config.toml
n_layer = 16
d_model = 160
n_head = 5
n_kv_head = 5
head_dim = 32
d_mlp = 640
vocab_size = 2234
activation = "tanh_gelu"
norm = "layernorm"
norm_place = "pre"
norm_eps = 1e-06
positions = "learned"
qk_norm = false
attn_scale = 0.177
bias = "all"
tie_embeddings = true
parallel_block = false
extras = ["capped logits"]
init = "uniform"
init_std_qkv = 0.0321
init_std_o = 0.0
init_std_up = 0.0321
init_std_down = 0.0
optimizer = "muon_variant"
lr = 0.00556
lr_mult_qkv = 0.5
lr_mult_o = 3.0
beta1 = 0.93
lr_head = 0.00794
grad_clip = 1.0
warmup_steps = 200
schedule = "wsd"
decay_fraction = 0.736
decay_shape = "linear"
final_lr_fraction = 0.05
batch_tokens = 32768
seq_len = 1024
doc_mask = true
train_tokens = 320400000
steps = 9778
dataset = "wikipedia_en"
MLP neurons of a small language model. Each row is named by its layer, matrix (up: input weights; down: output weights) and neuron, and shows model dimensions 16-143. Each number is 128 + 32 x the weight over its row's rms, rounded and kept within 0 to 255.
Before each neuron's rows, "fires on" lists the tokens most often at its 100 highest values on Wikipedia text that the model never trained on.

fires on: "le", "is", "e", "ent", "ri"
L6.up566 [156  70 124  70 157 137 112 102 141 113 186 121  97 175 115  97 156 183 138 158 120  67 145  81 124 179 148 160 116  87 176 108 137 149 114 147 100 108  88 154 169 134 125 103  88 151 136 117 135 174 146 121 114 127 189 102 141 111 126 112  93 127 174 148 182 139 143 161 156 136 138  62 146 103 135 140 169  75 170 115 138  64 150 113 101 136 112 158 159 107 178 149 162  73 104 106  81 130 177 121 164 170 139 130 135  98  94 129 163  72 136  89 121 114 124 172  98 150 137  87  77 146 185 110 139 136 176 169]
L6.down566 [ 95 187 107 172 120 136  86 121 116 145 122 146 141  45 150 105 108  98 132 163 117 142 141 145 113 197 156 126  98 147  78 139 155 154 104 124 131 146 116  85 147  89 115 158 125 118  83  82 119 180 175  76 120 176 145  96 159 116 144 144 171 167 111 145 152 153  68 125 146  97 128 181 111 149 108 159 119 152 149 155  86 114 141 124 115 176 165 169 154 135  80 149  85 150 108 143  94 138 124  88  40 136 143 134 207 155 104 110  82 182 126 170 140 163 151 120 168 152 163 161 142 117 116  98 112  76 144 169]

fires on: " on", " (", " at", " def", "'"
L11.up370 [ 78 117  82 143 120 149 118 112 107  57  80 128 124 109 157 148 105 178 159  95  43 113 171 125 156 124  89 181 138 126 157  88 141 147 165 133 149  78  59 123 190 124  56 114 153  72 138  98 142 182  97  78 116 153 111 158  88  98 164 172  66 147 143 182 138 137 124  97 143 110 107  97 113 142 127 130  88  90  74 154 107 101 170 163 140  87 151 146 114 142  98 113 114 121 119 122 128 121 161 115 168 171  81 131 143 149 146 146  91 120 109 136 171 169 172 141 137 165 173 208 128 151 142  91 173 105 114 175]
L11.down370 [139  73 114  79  93 113 149 206 144 197 162 124 149 153  87  45  91  57 114 129 149 120 125  92 133 183  64 155 162  99 146 161 144 166 186 140 141 118  99 120 172 145 218 102 108 115 171 163  84 114 141 131 107 120 128 115 109 100  99 180 131 129  85 140 123  63 113 120 127 105  83  72 146  90  96 134 121 160 112 141 153  89 147 104 189  93 156 149 110 116 111 168  70 106 187 113 121 102 102 129 138 133 137 142 141 151 119  61 107 153 181 155  41 172 131 128 188 150 115 119 146 134 130 142 153 137  98  89]

fires on: " National", " local", " Cor", " cor", " Comm"
L5.up143 [128  70 176 167  72 150 110  89 171 182 108 137 137  96 109 113 134 135  93 133 108 155 120  88  89 180 126  64 120 150 124 175 101  82 152  93  77 113  76 119  77 153 127 137 141 166 167  95  97  92  89 206 178 148 175 135 135  67  68 120 157 104 116 142 183 127 145  96 149 137 160 150 173 100 142 176 158 134 170 172  98 123 154 176  84 136 124  77 131 160  79 105 142 111 124 159 153  95 132 156 169  89 124 135  77 154 127 150 121 149 159 107 177  79 109 101 142 176  98 110 125 111  96 175 144 126  94 170]
L5.down143 [121 126 113 133 112 146 112 120 147 115 116 148 112 188 156 155 104 142  89 116 146 161 110 108 147 152 101 135 127 165 134 196 163  38 133 120 132 133 115 127 124 113 181 138 195  93 147 145 112 143  71 141 132 128  88 187  89 104 120  94 108 136 105 185 169 120 155 137 142 171 143 133  85 120 151  66  81 133 169 195 175 142  96  71 147 127  82 125  86 120  99 100 160 128 122 154 117 109  99 118  72 183 138 123 153 153 114 117 128 158 125 122 154 102  97  31 118  75  65 160 142 141 126 103 190  80 111 163]

fires on: "l", "ind", "ell", "f", "ol", "el"
L11.up201 [102 127 163 133 124 131 228 131  76 120  90 114 181 177 194 136 126 116 123  63 163 130 109 182 202 113  76 128 163 150  58 133  89  92  78 135 110 138 144 139 132 122 105  94 133  61 123 143 145 110  84 156 101 145 127 133 138  67 145  81  94 173 152 157  90 133 114 169  81 151 128  46 155 115  85  97 124 147 126  94 119 152 148 156 129 143 116 131 154  93 116 109 179 116 157 130 112  92 146 172 123 160 155 132 138  90 121 105 111 139  78 124 158 168 161  99 188 130 129 126  76 166 128  73 162  98 138 144]
L11.down201 [108 129  82 166 148 106 119 111 127 122 108 137 120 155 130 169 207 121 140 173 127 121 210 154 207 128 168 158 140  77 142  85 139 138 160  96 130 171  92 127 143 138 123 107 120 125 187 191  75 136  76 121 111 152  96 154 113 134 121 117 138 150 116 111 148  98 147 208 159  96 170 142 132  99 147 164 218 101 165 117 136  91 153 150 158  93  91 153 116  61 137 120 102 184 102  64 146 100 137 159 132  66  73 110  76 147 129 107 139 133 148 133 107  92  69  93 122 130 117  64  95 151 152 131  66 138 152 135]

fires on: "it", "let", "t", "le", " in"
L9.up53 [117 126 109 121  80  78 114 123  57 175 101 204  97 138 110  95 113 155 136 153 112 101 126 103 121 144 115 155 122 149 177 112 147 188 163 162 176 107 125 102 128 109 205 169 135  82 165 113 186 180 123 134 154 171 149 153 135 175 147  99 156 113 119 114 146 125 144 126 115 129 165 138 117 107  99  93 117 165 136 152 104 143 142  99 108 105 187 105  99 136 104 145 150  87 180 154 110  92 158 144 114 113 119 147 129 111 139 155  77 134  76 108 169 133 130  82 177 130 134 106  87 108 191 103  88  88 129 159]
L9.down53 [ 89 134 121 123  80  88 103 158 122  66 168 226 132 111 114 134  91 160 105 104 148 117 114 159  78 115  80 157 134 155 126 117 118 161 151 136 165 122 109 114 164 133 145 139 140 150  90 143 126 129 109 100 124 181 133 173 120 123 150 143 166  91 137 181 126 132  68  61 138 137 125 165  55  92 109  60 101 125 118 118 105 103 155  64 157 143 104 152 160 150 133  75 164 155 116  78 114 130 113  60  78 150 145 152 113 204 202 181  78 140 132 168  86 100 128 120  87 127  85 106 138  74 158 146 169 111 111 156]

fires on: " l", " L", " kn", " H"
L10.up600 [104 125 171 137  55 114 175 164 118 143 183 127 170 180 129 176 120 135 122 164 157 142 143  81 137 128 150 162 106 101 146 107  89 205 106 161 100 153 123  90  87 151 106 196 112 185  96 124 101  68 141  69  93  69 115 101  97 104 129 104 111 120 152 114 103 126 151 101 113 129  71 120 154 183  76 149 153 145 125  87 128  90 176  83  92  89 141 167 101 194 149  94 122 145  81 124 167  82 118  93 164 115 150 134 134 114  53 173  96 137 154 140 143 164 195  79 102 137 121 138 127 122 153 106 147 163 175 151]
L10.down600 [129 146 163 133 217 118 120 131 119 139 101  90 133 151 133 159 117 164 126 132  58 143 147 123 133 131 128 135  92 117 123  51 137 123 101  90 123 111 118 134 122  79  96  99 172 127 140 114 237  97 104 169 142 109 132 131 100  92 118 118 125 123 140 120 119 117 100 133 171 141  80 101 151 113  86  97  52 112  92 145 152 145 121 158 139 105 104 152 165  38  98 132 164 154 157 159  95 120 152 142 181 147 106  90 159  93 129 176 124 123 177 157 132 168  96  87 145 110 129 205 108 108 127  82 187 125 144 116]

fires on: " G", " A", " E", "re", " T", " H"
L12.up455 [156 182 103 126 137 113 146 153 160 112  83 111 116 115 101 120  71 133  61 137 126  86 135 104 124  94 140 102 145 133 101  73 140 151 159 172 146 116 146 120 165 113 129 152 116 107 189 129 124 119 131 139 136 141  79 112 116 145  74 139 161  48 116 148 156 114 121  96  93  93 156  81 122  99 129 135 222  97 143 112 114 137 119 194 138  67 131 119 150 122 154 138 133 159 123 147 120 144 185  75 110 106  81  58 170 134 138 109 149 100 165  86 135 165 189 166  80 166 132 165 151  99  87  91 112 100 191 139]
L12.down455 [ 95 125 133 181 209 121 137 140 131 171 141 145 160 147 122  60 131 123 107 121 161  90 140 193 114 159  75 144 148 155 115 121  90 125  31 147 133  89 172 139 146 165 120 216 182  74 120 148  66 101 102 123 112 109 127 173 125 149 127 163 142 110 130 115 102 131 127 143 132 126  84 162 114 157 127 104  99 134 117  88 146 100 143 144  78 134 162 185 125  79 128  56 106 134 146 140 159 157 163  97 167  81 140 161 181 150 140 152 152 135  66 107 103 201 107 100  61 140  40 130  91 115 128 124 167 151 139 120]

fires on: " of", "===", ":", "–", " |", ")"
L12.up618 [146  91  57 164  95  95 138 107 113 128 126  90 142  97 118 161 102 193 130 146 134 125 122 192 138  95 151 114 154 143 152 128  52 121 130  76 231 101 119 141 137 149  49 105  95 146 154 117 137 163 172 174 170 105 115  98  80 174 131 135  99 115 131 185 165  69 212 107 111 120 162 121  54 138 131 118 131 161 154 116  95 133 138 129 143 140 127  97  93  87 155 189 125 179 110 148 127 138 171  88 113  88 170 148 126 109 122 102 147  89 152 161 119 130 116 212  84 163 148 115  81 141 143  87 127 128 112 165]
L12.down618 [132 110 102  92 170 158 112 180 192 115 143  62 190 154 115  87 135 124 134 138 193 143 145 161 110 155 102 109 141  91 132 130 185 179  76 113  83  84 140 134 128 122 124 182 117 121  99 151 123 136 150  70 122 172 106 138 129  92 168 129 119 131 183  91  72  75 103 142 156 109 125  81 183 151 125 152 114 143 139  98 121 112 134  70 124 118 103 154 114 143 127  54 150 106  92 159 156  98 114 110 166 141  83 165 126 112 193 203 111 160  87 190 107 118 120 109 149  96 171 150 167 184 133 104 160 165 102  92]

fires on: "is", "le", "e", "les", "erv", "hip"
L5.up347 [110  88 107  61 148 146 124  50 189 116 129 123 172 131 111 142 128 104 180 113 123 151  77 159  62 105 118 114  69 147 139 107 109 162 116 180 110 147 106 137 131 168 118 153 103  96 155 153 139 120  92 109 112  78 128 121 200 133 109 128  95 160 153 151 134 178 161 101 151 104  74 111 112 144 143 143 117 153 174 151 115 112  78  86 137 143 184 173 167 136 162  87 115  97 108 110 121 192 155  72 106 119 157  72 110 159  79 134 115  58 123 126 104 161 105 111 122 192 113 148 172 139 121 117 149  98 178 107]
L5.down347 [139 138 139 178 181  68 121 128 106 153 206 153 129 111 105 108  83 112 142  92 121 129 150  69 181 151 158 116 107 118 150  91 130 138  87  61 161 137  58 152 139 105  75 100 110  65  44  98 121 137 138 181 150 116 153 112 128 123 160 146 172 128 103 104 161 126 134 140 150 143 140 122  93 127 149 145 186 122  97 165 138 147 111 172 151 171 121  79 120 169 202 103 168 135 123 104 169 124 125 155 112 114 107 181 125  81  97  36  79 136  93 168 112 167 165 155 150 131 124 142 130 154 103 113  92 174 119  99]

fires on: "om", "h", "j", "f", "op", "z"
L10.up554 [ 85 136  78 173 136 162  65 149 114 162  85 167 140 198 130 146 149  97 144 114 150 154 173 173 130 149 140 121 152 147 186 152 111 137 173 112 163  81 145 108 143 150 160 118  81 155 127 143 174 187 156 118 133 162 147 102 150 147 170  91 141 154 120 125 166  84 174 130 129 131  66 107 111 100 100 124 127 116 113 157 111  82 121 153 133 105 137 156 107  98  58 114  57 109 138 118 164 108  64 187 119 170 127 122 161 107  92 141 126 109 101 175 117 157 102 113  85 132 155 148 142 126 121 149 110  91  85 148]
L10.down554 [159 118 173 147 128 115 122 133 123 121 125 112 146 118 122 155  71 155 135  91  73 119 204 120 159 126 126 157 184 125  51 131 125 189 181  55 183 129  96 134 120 121  98 142 182  81 146 121 127 134  99 148 156 101  97 119 176 114  97  85 116 136 111 147  65 145 118  82 154  71 133 128 158 110  79 139  74  95 139 146 161 112 149 167 147 116 123  99 123 181 143 117 161 154 141 172 138 131 119 162 178 138 114 106 114 131 141 141 152  72 138 144 131 170  78 151 143 148 123 153  80 103 137 125 120 162 142 167]

fires on: " at", " |", "On", " on", " On"
L12.up476 [ 66  68 106 167 167 126 110 127 168 173 188 161  94 129 114 112 146 130  98 146 153 103 155 120  98 137 132 138 146 140 133 139 167 142 123 136 124 104  97 168 171 156  70 185 187 138 103 145 107 149 136 110 146 177 155 152 124 115 149 221 129 122 148 156 144 136 165 127  86  88 126 128 134  52 184  67 128  77 108 164 102 108 100 125 127 145 104  97 126 107 153 107 130  97 179 129 180 130 161  63 152 132 115 107 168 137 140  94 158 175 178 132 123 148 149 143  96 155 174 146 133  81 197 108 194 159 162 154]
L12.down476 [116 146  65 154 104 170 198 173 132 110 134  73 107 140  83 110 111 162 138 143 191 112 128 126 150 142 135 195 139 152  81 122 175 201 105 120 106 131 120 109 128 113 159  75 196 119 230 193 111 116 128  83  96 128 127 126 108 130  97 133 137 114  82 118 201 127  93  90  95  64 103 172 101 144  58 110 135 126 124 125  95 111 116 111 144 161 115 150  92 138  97 111 135 155 123  83 119 126 123 168 139 141  83 147 156  89 131 136  91 155 165 134  96 141 111 210 150 143  95  87 153  75 186 166 133 153 120 125]

fires on: "M", " f", "ubl", "L", "N", "F"
L11.up184 [ 93 153 151 139 106  86 165  97 129  99 104 106 124 149 106 137 108 106 149 111 173 119  63 144 149 114  94 140 108 134 106 101 102 124  78 160 163 120 141 108 152 117 152 119 127 180 110 152 119 125  88  98 103  96  77  93 214 134 145  81 109 169 139  76  93 156 135 120 159 122 112 133  96 148 152 102 157 184 108 130 110 173  85 151 113 127 125 116 101 147 188 103 143 139 213  87 148 146 113 102 120 101 222 137 118 143 107  67 102 108 153 139 159 149  67 203 178 105 164 158 120 133  94 124 119 115 147  99]
L11.down184 [134 115 120 106 152 180 175  88 136 119 124 147 128 171  86  68 145  91  82 137 113 105 116 118  95 167  94  74 177 133  98 148 138 111 167 161 211 163  74 131 166 147 152 119 179  34 104 149 144 121 149  66  90 111 151  95 151 121 105 188 114 131 184 132 125 110  90 121 167  93 112 148 108  99 134 124  97  90 122 120 169 102  83  92 162 131  98 129 134  91  84 133 159 159 132 175 104 115 185 121 113 188  62 111 162  86  96 195 135 150 121 161 107 122 106 162 138 127 131  95 140 111 157 115 148 172  96 116]

fires on: " North", " home", "ace", " South", "ool", "ell"
L3.up613 [141 143 133 134 133 145 115 103  49 133 160 119 173 117  99 149 152 136 137 132 160 101  84 132 129  52 148 154 148 140 111 116 146 135 172 176 147 170 157 204  94 123 142 117 120 201  96 137 157 134 145 144 139 140 171  85 164 161 110  95 176 126 116 181 127 161 127 171 105 122 120 147 163  63 142 132 189 124 158 115 135 148 157  78 142 114 139  98 116 168 147  87 157 142 154 181 115 135  83 184  99 141 151 164 116 144 139 112 138 121 112  48 128 140 179  72 135  94 111 152 103 107  93 116 139 166  68 126]
L3.down613 [148 102  55 156 138 147 137 124 157  88 186 125 102  92 167 167 131 100 160 135 105 120 173  71 125 154  68 168 105 163 167 115  95 125  63 140 126 126 185 114 122  81 152 113 113 166 176  86 140  72 130 205  99 124 107  84 101 103 126 140 167 127 105 143 131 145 183 144 117  99 108  95 169 107 112 145  93 173 125 101 168 161 103 155 144  91 194 219 149  92 191 157 157  77  75 110 120  91 131 163 121 106 154 135 173 138  96 129  92 178  91 161  87 111  86 138 120 152 121 126 192 168 115 158 112 164 121  99]

fires on: "act", "ion", "ment", "se", "ult"
L5.up471 [174 113 124  78 155  68 141 124 129 183 172  46 122 151 116 150  70 159 136 137 120  87  51 154 214 164 195 144 138  81 164 127 186 153 111 154  91 140 103 100 130 188  74 114 108  90 126  95 163 133 147 161 129  96 121 177 135 140 138 142 110  99 128 108 129 100  85 149 122 122 191  69 132 108  99 127 170 181 123 138 155 110 126  91 168 165 160 139 114 114 108 119 120 135 109  52  85 143 160  99 135  88 176 148 158  93 103 151 109 125 131 140 119 126 127 169 137 115 183 148 142 167 123 139 135 133 109 146]
L5.down471 [105 127 148 121 186 128 103 155 127 139 145 110 101  87 177 109  98 147 192 152 198  94 186 121  50 104 129 167  78  85 108 105 149 145 141 101 133 187 125 146 162  87 102 190 146 102 127 174 107 118 145  84 113 143 136 187 148 125  83 124 158 186 154  79 152 108 150 104 139 184 184 119 134 142 139 142 122  64 123 159 127 185 119 145 109 110 108 189 201 152 137 141  96 165 108 132 166 108 123 211 133 164  73  84 119 133  81  93  93  87 119 136 168 153 120 144 178 126 134 128  93  80 117 149 114  83 133 114]

fires on: "\n", " l", " st", " 5", "ished", " ("
L11.up481 [138 166  88 146 133  62 120 134 135 166 163 107 105  91  90 115 102 197 148 102 120 125 131 163 169 126 160 125 171  87 159 103  82 139  91 128 101 100 107 144 133 109 177 107 174 151 116 158 159 107  88 136 174 140 112 100 140  75 154 163  75 177 139 132 145 117 139  96 135 119  79 128 123 137 181 176 152 106 161 144  61 156 125 156 159 113 132  96  78 176 169 131 144  99 111 141 128 137 121 139  29 146  99 132 151 111 158 127 104 129 138 135 109 143 197 169 135 106 110 172 148 156 144  65 147 100 135 130]
L11.down481 [125 118 127 100 163 211 125 157 153 173 167 175 152 158  67 135 125 106 116 215 149  99  67 121 120 142 137 119 172 161  89 169 156  95  83 128 125  98 126  68 128 159 141  98 126  91 189  94 138 129 185 165 142 132 149  82 144  96 196 136 128  90  93 104 169 137  83 109 138 107 117 120 144 133  68 174 133 119 116 108 111 180 173 137 116  86 127 125 171 115  65  88 132 143 135  85 140 126 123 169 144 129 148 125 111 112  71 128  82 160 160 131 176 121 117 109 117 117 134 141 125 110 129 142  90 104 141 133]

fires on: "as", "is", "e", "i", "z"
L9.up157 [108  84 143  50 140 134 120 164 164  57 118  95 158 163 151 168 110 170 139 127 111 145 153 111  93 112 114 136 101 157 182  60 146 120 154 165 135  83  65 118  89 105 196 161 159 100  88 138 134 137 156 144 124  98 169  86 126 158  92 141 136 125 163 101 155  98 145 139 140 118  81 121 127  82 127 106 174 101 118 127  97 136 112 143  70 108 114 133 171  76 107 137 136  90  98 116 123 171 164 116 120  80 109 130 131 104  79 150  63  96 115  78 111 113  74 145  50 126 128 100 205 166  75 161 139 108 132 174]
L9.down157 [121  86 104 111 129 158  96 131 136  69 101 125  90  61  62  94 100 100 105  88 161 150 154 150 172 167  94 103 171 135 125  93  84 106  93 132 119 106 132 115 104 160 163  80 109  99 112 108 139 125 140 139 132 148 109 126 144 102 131 141 176 120 107  85 113 137 124 145 114 156 167 123 141 109 126 164 148 109 178 120 112 143 104  57 146 151 146 161 121 144 155 122  82 184 210 135 106  92 143  93 128 158 105 163 124 114 122 169  76 165 158 105 100 169 180  75 135 214 126 143  99 126 155  88 135 130 114 148]

fires on: " l", " ec", "cess", "ph", "aint"
L3.up253 [164 159 121  83 103 201 164 156 168 123 181  76 112 141 124 117 138 168  91 178 157 144 150 145 126 123 130 144  84  95 124 184 166 118  85 126 141 109  45 113  97 112 123 149  58  74  79 115 212 126 150 119 164 100 149  54 149 133 116 141 121 111 166 155 102 143  90 159 136  95  94  69 126 158  86  89 116 165 155 128 120 111 156 105 159 151 164 139  80 127 124 172 138 137 148 114 155  98  52 126 144  96 148 173 142 145 148  74 140 122 125 102  53 167 114 152  98 122 144 129 162 110 121 167 157 151 175 199]
L3.down253 [ 91 193 139 141  63 117 132 147 133 137  98 138 108 124 103 142 150 102 116 161 110 114 151 106 149  89  85 137 158  82 171  99 132 183 116 188  71 155 164  91 177 129 119 107 166 161 147  99 152 154 139 150 136 159 195  58 154 107 128 108 135 142 162 146 186  80 121 116  98  63 108  73 146 171  89 121 134 136 110 148  84 139 132 138 187 148 117 184 179 109  95 100  98 154 107 170 153 119 157 127 151  95 134 112 138 129 107  98  79 138 158 129 124  89 167  61 126  78 170 130 175  98  98 114 157 139 119 106]

fires on: "t", " It", "n", "let", "en", " Women"
L12.up188 [ 78 154 117  75  85 184 120 122 136 136 159 213 115 114 110 158 137 154 119  80 134 147 130 141 110 170  91 121 163 114 207 104 145 121  85 112 146  83  70  85  87 102 189 140 144 114 144 147 197 114 110 132 143 171 146 108  95 155  89 179 134 149 117 123  43  97 140 129 137 118 129 120 132 179  98 132 138 159 175 133 120 105 157 139 103 143 170  67 193  63  98  75 149 107 168 121 170  88 179 139 174 172 121 172 121 124 139 151 114 128 113 139 140 156  68  88 126 110 126 144 104  95 134  97 230 139 125 189]
L12.down188 [108 148 149  74 100  96 119  90 145 130 130 134  90 134 145 205 149 157  63 196 159 112 106 148  99  82 119 125 126 141  91 145 103 108 141 161 169 152 117  70 108 161 105 157 122 172 122 131 107 186 115  91  78 130  84  56  66 114 182 118 181 123 160 121 150 117  64 106  96 210 175 106  81 189 101 101 114 166 165 107 132 119  93 140 154 122 120 150 132 126 148 164 141  84  74 140 121 151 120 112 126 171 122 134 136 116 174 137 188 173 120 160 159  73  61 106 169 119 109 130 117 136  75 175 146 122 154  90]

fires on: " d", "D", " D", " ex", "x", "d"
L11.up267 [164 189 136  56 164 148 101 121 114 160  94 129 100 107  78 128 101  87 117 136 138 132 157  87 101  91 104 113 143 191 109 132 164  89 140 167  92 125 136 161 158 111 164 141 125 119 193 153 166 111 140 118 161 137 113 145 131 165 102 141 128  96 148 170 106 155 179 193 112 115  69 177 110 144 137 197 206 124 126 147 128 164  71  88 112 138 125 139 133 129 125 128 152 119 157 111 120  69 143 107 135  84 160 173 149 129 120 120 108  97 118 137  85 149 120 126 112  77 133 135 103 122 106 230 146 158 151 149]
L11.down267 [191 114 131 117 115 141 149 139 149 166 118 115  96 165 123 124 135 170  90 157 125  84  53 111 103 167 136 116 182 139 134 110 140 108  80 144 141 223 132 155 146 138 133 139 160 105 164 122 149 166 119 164 114  51 146 126 154 111 200 148 126 173  87  80 108 101  79 111 203  97 121  75 138  97  61 134 114  82  88 106 174 133 124  95 121  59 153  86 170 148 172 139 121 170  99 177 106 187 161 149 129 176 138 108 105 123 122 139  92  91 106 107 135 119 106 105 185 103 120 104 133  82  94  85 135  91 150 173]

fires on: " w", "p", "w", "l", " sc", "all"
L11.up433 [142 110 103 147 165 100 147 122  73 139 135 134 117 137 154 114 169  66 130 168 141 113  94 123 115 136  88 139 125 108 123 166 194  88 156  94 135 168 140 107  77 121 167 151 178 231 117 107  76 176 110  96 161 109 131 183 136  99 110 137 101 146 110 116 129  97  79  91 132 126 105 138  93 105 126 143 146 130  94 141 138  72 114 124 148 159 179 109 165  56 127 135 161 121 154 180  95 159 186 145  92  81 110 136 135 103 126 144 152 126 185 108 132  68 156 146 151  82 120  72 156  87 118 144  58 118 153  45]
L11.down433 [177 123  84 102 146 162 116 180 137  91 110 153 138  94  99 121 169 148 103 133  47 164 129 117  88 168  96 158 110  96 119 125  93 152 136 180 122 160  94 127 155 116 111  60 169 163 129 150  73 192 134 138 143 112 146 136 114 161 150 152 134 127 173 112 141 169 140  72 149 113 172  90 151 119  71  90 107 116 129  51 157 149 189 152 151 157 147 104 129  92 140 117 182 112  97 134 151 155 112 159 186 154 158 177 117 139 115 116  68  96  87 106  81 132 141 120 119 174 134  89 107 129 123 134 111 148 136  28]

fires on: " Re", "us", " Ex", " ex", "x"
L6.up387 [116 136 159  89 137 139 153 132 161 108 135 120 106 118 143 159  82 132 144 143  46  91 103 102 151 127 135 132 143 138 154 164  89  66 105 148 103 177 133 117  90 153 164 183  89  72 184 158 107 120 125 104 157 154 112 108  94 157 147 115 108 125 191 175  94 186 120  85 131  87   0 174 136 110 139 166 176  96 125 137 178 152  69 100  79 129  68  91  98 157 129 134 143 102 144 191 100 114 131 141 148  86 162 177 155 126 151 153  96 169 105 123 109 152 105 131  77 114 111 133  95 101  59 157  97 109 129 172]
L6.down387 [113 174 112 117 175 151  51 149 137 137  92  65  71 145 128 140 140 154 145 157 123 113 132 131 140  45 117  78 129 100 169  75 168  84 147 119 106 149 143 120 156 187 136 138 153 150 145 146 124 165  90  61 109 224  95 118 177 128 133 170 123 138 172 157 125 107  84 165 114 153 162 165 148 101  41 145 119 112 133 140 133 125 164 124 184 113 146 172 158 119 127 114  87 162 109  99 150  77 147  74 113 130 156 140 101 137 129 121 127 140 127 188 162  96 101 114  97 129 145 111 134 132 132 162 132  88 137 147]

fires on: "ol", "l", " v", "ed", " j"
L9.up320 [100 155 136 156 159 139 108  41 112 143 136  85 146 135 130 158 155  95 177 134 166 138 117 144 149 138 167 153 111 135 110 132 141 138  98 130  83 139 207 125 102 104 149 154 149 143 111 169 151 106 166  98  89 119 133 151 133  88 153 102 122 117 169 143 139  98 119 148  82 108 120 111 222 176 110 115 147 187 150  72 111 119 104 173 108 178 100 104 108 116  79 102 115 209 110 117 145  94 146 175 125 138 122 131 130  89  99  99 158 142 133 144 149 102 161 155 180 153 152 227  73 113 133 142 132 127 146 184]
L9.down320 [128 149 105 163 137 144 147 137 115  37 143 184 133 103 122  69 147  72  99 115 156 139 149 128 132 134 142  85 107  58 140  79 143 111 143 143  65 138  56 117 168 111 141  88 150 111 182 104 177 186  58 155 192 164 142 128  81  80 169 190 143 136  68 106 112 164 158 169 156 111 119  93 170 148 106 163 149 135 117  59 137  96 170  67 117 138 121 139 139 143 131 156 137 111 116 179 145 112 125 144 119 109 150 132 129 168 172 128  87 100 140 108  99 105 154 143  89 151 157 122 160 102  79 141 110 135 148 184]

fires on: "|---|---|---|---", ":", "|---|", " %", " Conserv", " career"
L4.up104 [102 150 145 179 126 112 141 119 113 122  69 119 111 116 140 126 123  93  84 166 135  81 150  98 131 110 112 118 145 129  48 174 143 171 196 148  94 141 161 133 103 124  68 118  52 165 110  86 131 160 100 102 150 211 170 110 152 193 131 152 110 126 169 122 143 103 119 108 187 208 149 130 108 135 135 151 117 109 159 151 138  62  73 161 117 178 110 138 197 128 152 142 161 124 112 178  45 140 161 104 147 163 162 122 118  90  97 140 136 116 129 155 130 124 114  88 135 116  57 149 131 182 127 155 114 129 129 170]
L4.down104 [ 73 133 118 130 186 109 149 122 158 106  77 160 126 119 106 138  51 149 149 101 159 120  86 156 133 153 175 175 131 131 112 188  86  80  81 128  83  95 148 136 127 163 104 123 108 117 186 175 170 175 139 150  62  97 122 139 160 121  88  98 154  74 116 125 147 112  96  63 151 122  76 105 122 167 163  91 158 103 147 140 131 140 119 191  66 163 202 157 194 135 133  96 108 117 155 123  75  94 102 125 106 140 128 110  91  87 149 100 101  71 105 130 106 130 166 191 128 138 137 120  69 151 193 155 117 162  92 101]

fires on: " L", "L", " for", " F", " l", "F"
L9.up215 [145 142 132 165  85 118 171 134 135  98 155 118 137 144  91 132  84  53 167 120 164 115 144 120 116 142 122 174 158 170 165  31 131  82 145 204 153 160 179 101 148 114 101  76 151 155 101 163 147 126 121  48  88 109 123  91 115  97 109 139 105 144 144 103 125 169 165 160  92 145 174  74 150 131  41 157 186 157 160 135 141 143 122 123 124  90 106 133 127 121  90  90 145 174 154 171 131  99  94  99 162 130  91 155 123 129  99 119 119 112 166 118 145 132 147 195 172 123 134 165 148 159 151 157 145 155 165 172]
L9.down215 [133 167 127 163 135 121 168 186 160  86 101  94 143 105  39 164  73 133 115 124 104 153  87 125 166  95  99 121 149 172 165 134 118 178 124 156 160 169  47  82 158  84 131 148 160 120 220 188 116  92  87 100 132 153 166 118 164  89 128 115 126 129  96 104 102 135  53  68 151 145 114 190 110 167  73 133 130 104  80  94 108 134 104  43 147  80 102 106 124 124 154 122 119 145 157 118 132 107 188 147 137 112 129 115 166 135 116 132  70 108 146 122 126 186 121 145 145 153 101 139  97 133  98 123 152 112 151 108]

fires on: "L", " L", "l", "m", "v", " l"
L12.up334 [ 77 160 193 115 153 116 161 170 186 140 169 167 135 180 110 135 118  85 153 107 166 135  78 122 156 136 165 166 199 149 130 115  76 105 155 128 149 114  95 162  98  80 171  92  80 159 105 115  97 144 197  71 150 144  52 118 106 138 155 141 126 175 185 117 120 115 114 112  63  85 106  58 139 145  85  64 162 103 132 142 119 130 145  87 125 138 134 145 145 129 131 116 150  97 149 139 117  77 158 147 135  93 183 145 138 142 122 136 137  76 137 121  93 118 191 142 180 126 103 173  98 129 122 135 112 136 139 158]
L12.down334 [140 127  94 113 133 124 153 178 113 129 191  96 170 168 182  96 130 116 169 127  82 122 118 141 187 116 178  98 137 170  59 167 102 172  83 125 119 116  92 114 114 209 109 169 153 133 155 125 124 109  77 139  98 198  88  98  97 152  90 124 100 172 132 135 130 167 116  64 110 178  66  98 170 146 117 121 109 139 100 165  94  99 133 109 148 161 158 113  54  82 131 134 126 110  91 102  99 101 123  81 120 118 157  89 103 166  84 125  70 129 104 173 162 189 156  94  81 129 138 184 167  89 164 111 153 124 116 161]